config.toml
num_hidden_layers = 11
hidden_size = 320
num_attention_heads = 5
num_key_value_heads = 1
head_dim = 64
intermediate_size = 1088
vocab_size = 13685
hidden_act = "swiglu"
norm = "rmsnorm"
norm_place = "pre"
norm_eps = 1e-05
positions = "rope"
rope_theta = 5490.0
rope_fraction = 1.0
qk_norm = true
attn_scale = 0.125
bias = "none"
tie_word_embeddings = false
parallel_block = false
init = "normal"
init_std_qkv = 0.025
init_std_o = 0.0
init_std_up = 0.025
init_std_down = 0.0
optimizer = "muon_variant"
learning_rate = 0.00311
lr_mult_down = 2.0
beta1 = 0.93
lr_head = 0.00629
warmup_steps = 30
schedule = "wsd"
decay_fraction = 0.27
decay_shape = "linear"
final_lr_fraction = 0.0
batch_tokens = 65536
max_seq_len = 512
doc_mask = false
train_tokens = 367400000
max_steps = 5607
dataset = "wikipedia_en"
MLP neurons of a small language model. Each row is named by its layer, matrix (gate and up: input weights; down: output weights) and neuron, and shows model dimensions 0-255. Each number is 128 + 32 x the weight over its row's rms, rounded and kept within 0 to 255. Numbers have three digits each. A neuron's up and down rows have the sign that makes its largest values positive.
After each neuron's rows, "fires before" lists the tokens most often just after its 100 highest values on Wikipedia text that the model never trained on.

L2.gate944:148131061115159162117137114167116054173090116141121099074141104136148117140165105097113113170124129130181111104153185081094152109114151096145167128122134147134162125149148145159089118156162121109084174113174142188181113149132149117151130115110096109141102160107141106123127145155142166143128143134165118103096136157095106082109116109119120116198100098138116169090101111111163118146106150130071109152183111093097217149159097173119162167142139117094126113163137131114061113128147113070088117145108072132167125114108116146180194102144146171119124118056000148148082059122085143068169117128131125114120159122060106163128202160125152071137097114128191102160139080101118155205188101159110139140126215073117135137105155144129141154099136187129121116151177108154105153162131126
L2.up944:114155079154153178089081123206066096123184089108128084085077109108167138114128167151064052136107150077131139135204174073101112130140075112098199158120144155068169137129204134151090151144136129099051120127161100159165118131106113098195134108129129109117166176140152079186095152145146174142182106128104101126127149184093099041135100133134112124129149119120131113121155160159173136127101132105121126150105128151137197142164078176133112113142115146146125118182154141089088083118108100124094130099107147134158129120094059143164153167170129188117174136085087108112090099083061174124202155133105110201088088187134165115125188121172145124121136127145156083176146122120107135162165079141105137178124178061155172144117146156112088137133120133116130163181198133107138120198122119
L2.down944:123129121156183155125086189154061081120162099104168105127104062103163123167119104132118086143168120068135113160175154138072148127179096083119154145136199137146175107161138161135102180110080168145121157118133160139128097123160131088090122196081105157106131147149103129145127140107129157142140083170138121181111192141123132059119136123129110078074133171107079145132146098088138140100058164117120178115116151146167216161162114135071177096206095114079067156093167094123148148140138113155096124116184076162181193088135156112173154153180150130083188145114091172175102108129106126131110144147132113132103123130082127093076169144150081167126124132163121122130128132173122092187099183171114114135113165123095168164114125153104135163128171169138162192194107142119159053159075179
fires before: " ", " the"

L3.gate662:121066145106126155106143132135188120147165086193118103093119136074123118102092144122154074132170121109124091132097098151122127130155125115167202140113179124177140146195200098152078150203117129084110068150140118167179064177156057095126149172160157098158092078102107139134113177139130136156142129156135178123106126131162089170128114108148098105090132132108182174069121100148017105112185119073117139068137084138123104100131106092074120131109141104138161113139088100109145139145124123191099167107166147152073063139121180107145194137090155063147132112126142154163084103092090131113174126155151120080061117111199105096063094151145113151182075126127171166096174120136095095132112109119165115152073163113180139116122085118165089116142142154182157173114062093094142126091079128
L3.up662:127106100102142146094086107133138162124120108191097094156157133127120097106104171135111152048085108139137127107137145135149173138121051154165138135159124098127186131142202150157143157198128115129156129152134141082126106144102134140127148138129142109152146120186181147162108120109113111165157144165092103181101116190127106100168121131062148144159172059135109126051074128114114131159179156134155153112097128146199120126157158103154048115052136180150098122143159120131121169141222152156059127139144079070123097122112141114073155115086153143085145108210108132116129161087103131113114140147136107115130081152104122120124144156033079163172146109155145088142118110098111109087168130131076121148111231070135108106184151107127119096162213126112121118132100130142143154085125136
L3.down662:090189133139159152103105191105170108103099129080137117068176160158135130083146126144100110143120090163080107118131095134134086093131122107105173125152100119108118159171130155144132147153147094158140163180148124095130116105104203136170139119151134177157161090127129076177139153120075121123147107183147137168075203087118067125118103108149127064114135162136150115151148120070150111095096144156132151147136126082158178243174085165151114140160103133176083143146126141121096099069163113141097046134134144065171201141135184127159109174079067111162170139140114104155166109137139097111147160124108165166121168100125126100107158191131115116157164154138088146130117190133142111200144191151111106124138114173128124093144102118066084113127128132095167128169121149198194168171155086
fires before: " ", "0", "2"

L2.gate678:100069180178104118098151129094142109103085110135141138145175161114109144127126131131098114120123158109123133149152081103129094191173122108109136133091119192136127135080110054126127177146103133056132121134136145113143145137174097126150097173089112112157182135153115104125086110071129103135102054151151075145110184097164172103138156103110153123127129155099177098151094110160060111141126104165173097176130115134111140124148187130140102148149043094147164096097102086146150092167188099103147067056086147167134160177149132194145131168151178131129104111154162149095116123181144127201172170067156087155151139173089129081072167159092170124139114162161163162101119147126133089140129184189110099103063126194085148173173170105087095144086158127127139135106155153138149138155162138
L2.up678:113105111125091096171098097181167192099140074148157180148141125189177166107127135152117090159181186140181139101109109136086065139124116117076134150097166103090104140090108144077098124163117123104139061154103094103094138171136144117129136197107120076241134128145078059134125068095093083121112146147114064140130152071148137073071092127169120119097126111107098092158069100161105145116106139106095159150146126127140099095170140085134157090153106054150123134063150124088130072126168120147104131074121221117140178159152143095068139161092092153086153098125159120098137149152184135101109120056190128152087126155169124126129089133090134125151134153133101132117096083110113168123096150137129117114101131132089120157126132112107134066173131150124124130114127209162078091122203052
L2.down678:141093139130098139118092140159199168072095187145130165107133134192162099126062072121112159164212170075191120162122124165101071135139212126071165145106143091190101113125109118141103145096111114161122067140136109129103205177142170128077098175106142175173165141117093151090139113146113122108131173123094142121110197091134146132105112072121127153151175066164152110131066171141118118089125145128159115152092101153095084107148141100099163156152127092197125135114110107091111052186103109170091105108094169164141173150174147108092135148092076132113089103139119123169164095074160126098152165133174129139077149170182111130160072116132101110148179131079071127117136124104128144079085145116112129151106120159095070116140142167115167093169111153159093135101123178136098118113097121
fires before: ":", ")\n", " (", " ", " zone", " were"

L3.gate855:118125154096112069158170143176127206114117122056113140097073126112201097098162095110128172152208138149114090166115081076137096106079116159119149103173148146108091115118118148068144172075149124087146079174110156138054127100168118119124155077134159107114103141127102194140157134110082127213147130053152142123089116127142142180155132151209118087140149111142122078089120122117084108135089081130130176157133161179101100127149164114129105068151146118087084141091077121170136110157130083140119139200153194096103180155129181125126080071101106161151098133164179083161164077129137151111106140108173108168133149171186149092154076104086140062119194171154155161168162098099192119135124163187157145134135086157123118107111124143123104139126082109132128173088139134093140113158132176
L3.up855:093129096115175146174108078123081127118118109083159145116177149132096173150115175141195154154100151174162096094126122160083175117109182206150113164129068106157126104150102080149118114153116175135107069160104071114145155096059119171156161120109122105068123134099114103153060178163170119123129114116128118123089096077065177104136108085172115137096118158163146137102157104186144062131120127181157093126176085123131104137133091123165124130103107128170149098130120148110139177211132163104161118184176145083092108155122161113170146098109131151141096135125124132140152136106089172087085147122079130189149078130103179095152182152134159150156099086171103176151122160134163150080152093104117124108084133152105106150131173146150163172077073159098085186155089169149143149136135174
L3.down855:120177079174135094102123158169101168164142099077142117139112148121159141120121152102161139088131094095142043125000156140127090137120111133140136135201157144143079131124131101187146052128043160098155157185138150174172191118082119143159140136132122163133104183107096140172149113159085130146087116134133154090093119132152113164129106126149096128118135109163146142127114183125135138168106151148136171126186115120101136150103119185151142099066232129129103133193150201147165152228086188188138058177127153100148136155141172138154145115124135146120156143135179105104148109155110185109098156180142047131122160136092125121084142078152156133176129108129133101169187154113145163123151157158190168153103129101104126114117084113148147098127164081151103150106098120094129149179114045
fires before: " ", " \"", "^{", " N", " .", " +"

L3.gate253:111187194074157103124079123142164109134085157105154098140157126055177139125153142119098120187118120127123160074087082015132111105169138097139162096133135157156187121148146070163153122148072158172142113128107111071047118094158048119115154088086129149127079141106082134069182116178142133108110161107086118106064102131105049162189117087127138127138074163113188103073129157177112146159071174152099182092108173161089136168111150114103129159161112194127146135154098144092203103162135148145096100119117158178156121128104146157165113127130113108110111062153144100083113165127105183164126116162069181123145166123111128166106146141105140071102111138140159163151143116130082129158149164112173172105104143164134144136125128123131127200130155140097141183142123161059119155151131149
L3.up253:153134106075174120084130079116144197125121180092149053084128111112138118148136134091141178074140094112139012116170098121153166084078132129107136061168088133171145140176115145151130136119107155155173135099140132098186106160113144101104120135104167123136138119140096079086147128186113130086121152098044177212155088141124128179065182145115217113165131071072108137115130124159112106110081215095115116126065082185122152134118154156163166099108113147123142169144093146122098100147102154158124166118105110175138113178143086148136085147165133130114118169138127130158099129091098127155109137145125098127086126126108117138170123139193126097130134097112162139145152195108119132155166050142130132139139154082124097140136140140099118107142101201101173196126076138139106182110129110
L3.down253:152170158073116145153139106158162104115125146106147116117152189114172153176089169137123124202094112148132125116144121153136197151101143105112144098228141158129105161110157072101126165149116143139133083177117179120135093135161139118095201180095103092144136140080125111167126086181168103139117160079055101149142125152117115160112169162133154141173098168071110101118176127145105172130059151150104173118159139121094135129142108159093096180171124110127077161147123132132164105117136173166097121105070122136134058148143137117136128107118154132114073151156123147091148075131227140115121145138111078129085153134151129174173174146115132145101088112136165145087122119134173188128136164142147172155131153136137211167164124107068074092069144125147128142150118137082091120225143043
fires before: " ", " +", " −"

L2.gate332:081081088116153125164207128107101138113069121111091080165115164095163152140123076078143182119108085131114173093140084191101115125168160125150123156076126165137130170119174134158103087065149087120116166137120123101102156196098100083082117118084090164120101142107167190174189136133149082121135154160077117109112117144078070080182141065095132146176095094109119091122110117116103089078118138066108131117120136147111150094143129105135122092192045167161121032119060141084128094140150078169139095119112140157144113157119146158135108071112082162099086137129152115151097153108077135129102076152134076126155110147204089139129133126142154077212189179160096183135125106077173151129145111126101145164166134149138099119125100121110122088076132122115093177115116095111166096126114067
L2.up332:084095112105118087118186147156074115140101149152108116113148152135129206175085115115143191122140129148081194103117125152092114126135161115154127148168060102205098151187141099175134062059116139118105166106098128111117169157178190123147109120096103120152151144088149158161127139160136142131117083153157128101127091097147099098175121110120150142135118091080097119164082184127090103075136113093124149173136188172128136110157170125115149087149112120202128079132135153079068067100145121134145100113116155070134131139159129158137114134161096150143037169116126075183063142111113113189131075110061098143150133120172146170097115175181128111177168110166116159134114085146109176123101136151158098095182102154144159135164155107042103151088145137105129107170173191157142113136092130
L2.down332:158117138115125140090136190147102165133143122181120089104118168150129096144157135161122173146150106135037127131074207080148125140103084170125141132095043110208066098154100173123088103069136112164093152063109114187094100107144120178117066126069146104112175124089095104153118103180151117130151155165107080111114116099157108097076150158128081110107131074093102151124124092129115167167187129114127168153121145138094152105176167150147179047151098171128143115158140137117124168100080115078101157129144135135095115080163170139136193132150076173114076177085164158136157134129102113130101171116122087137157138157122109143108139088116132101109175203135181201124130074124102162130112133101168169133190112127123104142171101129125110071123154172143094165103123154154094180165133138
fires before: " ", " Red", " −", " Yellow", " Pts"

L2.gate11:126094122133087127105138160146124095177132063108126140149192134207140205145101108192104125099174114132092124094090109118141145139075105122098142192194108118112167144131136165081172101125145080112116142125090104082147141133206090063152123114131135140031117116104107101174162069097085124161094143151114071146134129102112113161138100103140137139155122145119134170187106121105135153153180191120084136122073066135129100118104107171151093171103096158182042114138145116087127043077130162170154112122103149156162103162154127152104142152110127166082103105075112148156161135112121052144100127102110112163139099085190150129137147129101153155171141181107118142092078137140184176108126144124137105154170125137175146118120165102096101103125089116172166130095075104157161149069088129
L2.up11:105128157159112134112149123113109146168134102120127121143122103166130133165110121157090129157203150144107148076112097106174149130126067084080126142191154181130081210177105189134135113169120153151063139100077112081119126133195116068144130116111152129081096086134104129155140150124105090131144090116099105098143146121121130155170135106096180150150106101105144184195078119111120122111166134086124105161120096146110085146124134106179088160133081153116182100094107105115133038116149181130112060102079133097132080136182120148092152128116116150064084094121096150166136138100125024152059144174146077146115145095105125125122151078081151143191160161150125082135118113096150118075063167124157128114154125158150178121131161142085169100111140121152145145071096148199133133029131151
L2.down11:068149130104142100082131118073155113205112160100099101164124149165128150150145114113095119170095148112148081110166143170181151065169114133064121092145122220142123134187167112125138101100114135100176104127136109123121136082111152159148119081124104133076065103133102125180109116107164139108145125181107097124117186099130133134169132115127090089107144137085094133167137105150178096153136077079135145124091116116130155091143097093131144113163105067156151182127124110117122126154118120077117058161122161131133144119146171158117101115153099117080121173092141156167205092172122133147067208096083133124106108108139090114116219116120030154189180141123107166106190121099111111148089147066088169148161142176142151096158124103149125061158118136116063177112133090174061205115115171
fires before: " "

L2.gate602:089162120120118108106126088127137113101100154140089133085156091119131097147116102142123123120130053148078227172089131096133148110120119148172122081114097114124084086138084084113111194125107130090095142168131108141118151124119168118140140130179123131131047124130108126122108106163196114097119085058059167141123128108106127157113078147102112118157141137115125145145186148052083137142149126125152069119174138113151135082063158131182173142141118109162186137091179159165147094129132143141189171110116178140124132157184152163086179141151138104127192149118111095149132120092124193093073115132168142108090073139200059117132140093149128161130115154084135060158063124155169147081117144129149134109101110099114094168104150126159110208193112144139141105076169124102107110143149113
L2.up602:149073141141114113129066114155165122164157123173124124117100148166050151169106103087140125094093082112118134122128128107129090127168117151140092157074094126159140123181120147103104129141065125154061073144151098118142122113130134147109145141128154099161140081151138173123172124095081075118109123156063049112132136164094043139122115203145126116131081130145111062058185192112144131063161171136121168118149102080160143140154085131114125077156143178174099183136145144075098092128189131102216118152113142121115133110117131072119139098120100090118148183145181170063105139119111129133111122117117097150147102176096115093139179091117110111107154061090150116146212162167096152180101119146099126168183161179106215100086116108142163128141116099155162143157069142174108052145133043
L2.down602:194173117143147163118133139153131135119121105176118210079131166133113243168087131142104159126111146102140120085136149082118104176129110181113116151111154119101138127158159121166118079177155119155131093106076127102142142094124175188141095097144186134117146126092099129162164110130111137126122118127098113171176142122149103120079099205160101119077089134131156165120151183082105122132149148150123177168068155097130138213166125123177111133170058162159087152094159166124048100114152125141167098186070100159150162101109145156124151126149136090183124168153153103102127135168076129122083188169134086175097148110152185072136178150096147087126162088102113123145171209159169120125137137102109167100138125132063170138146122171151127156159142089170092057148165133146095132100137075
fires before: " ", "1", "2"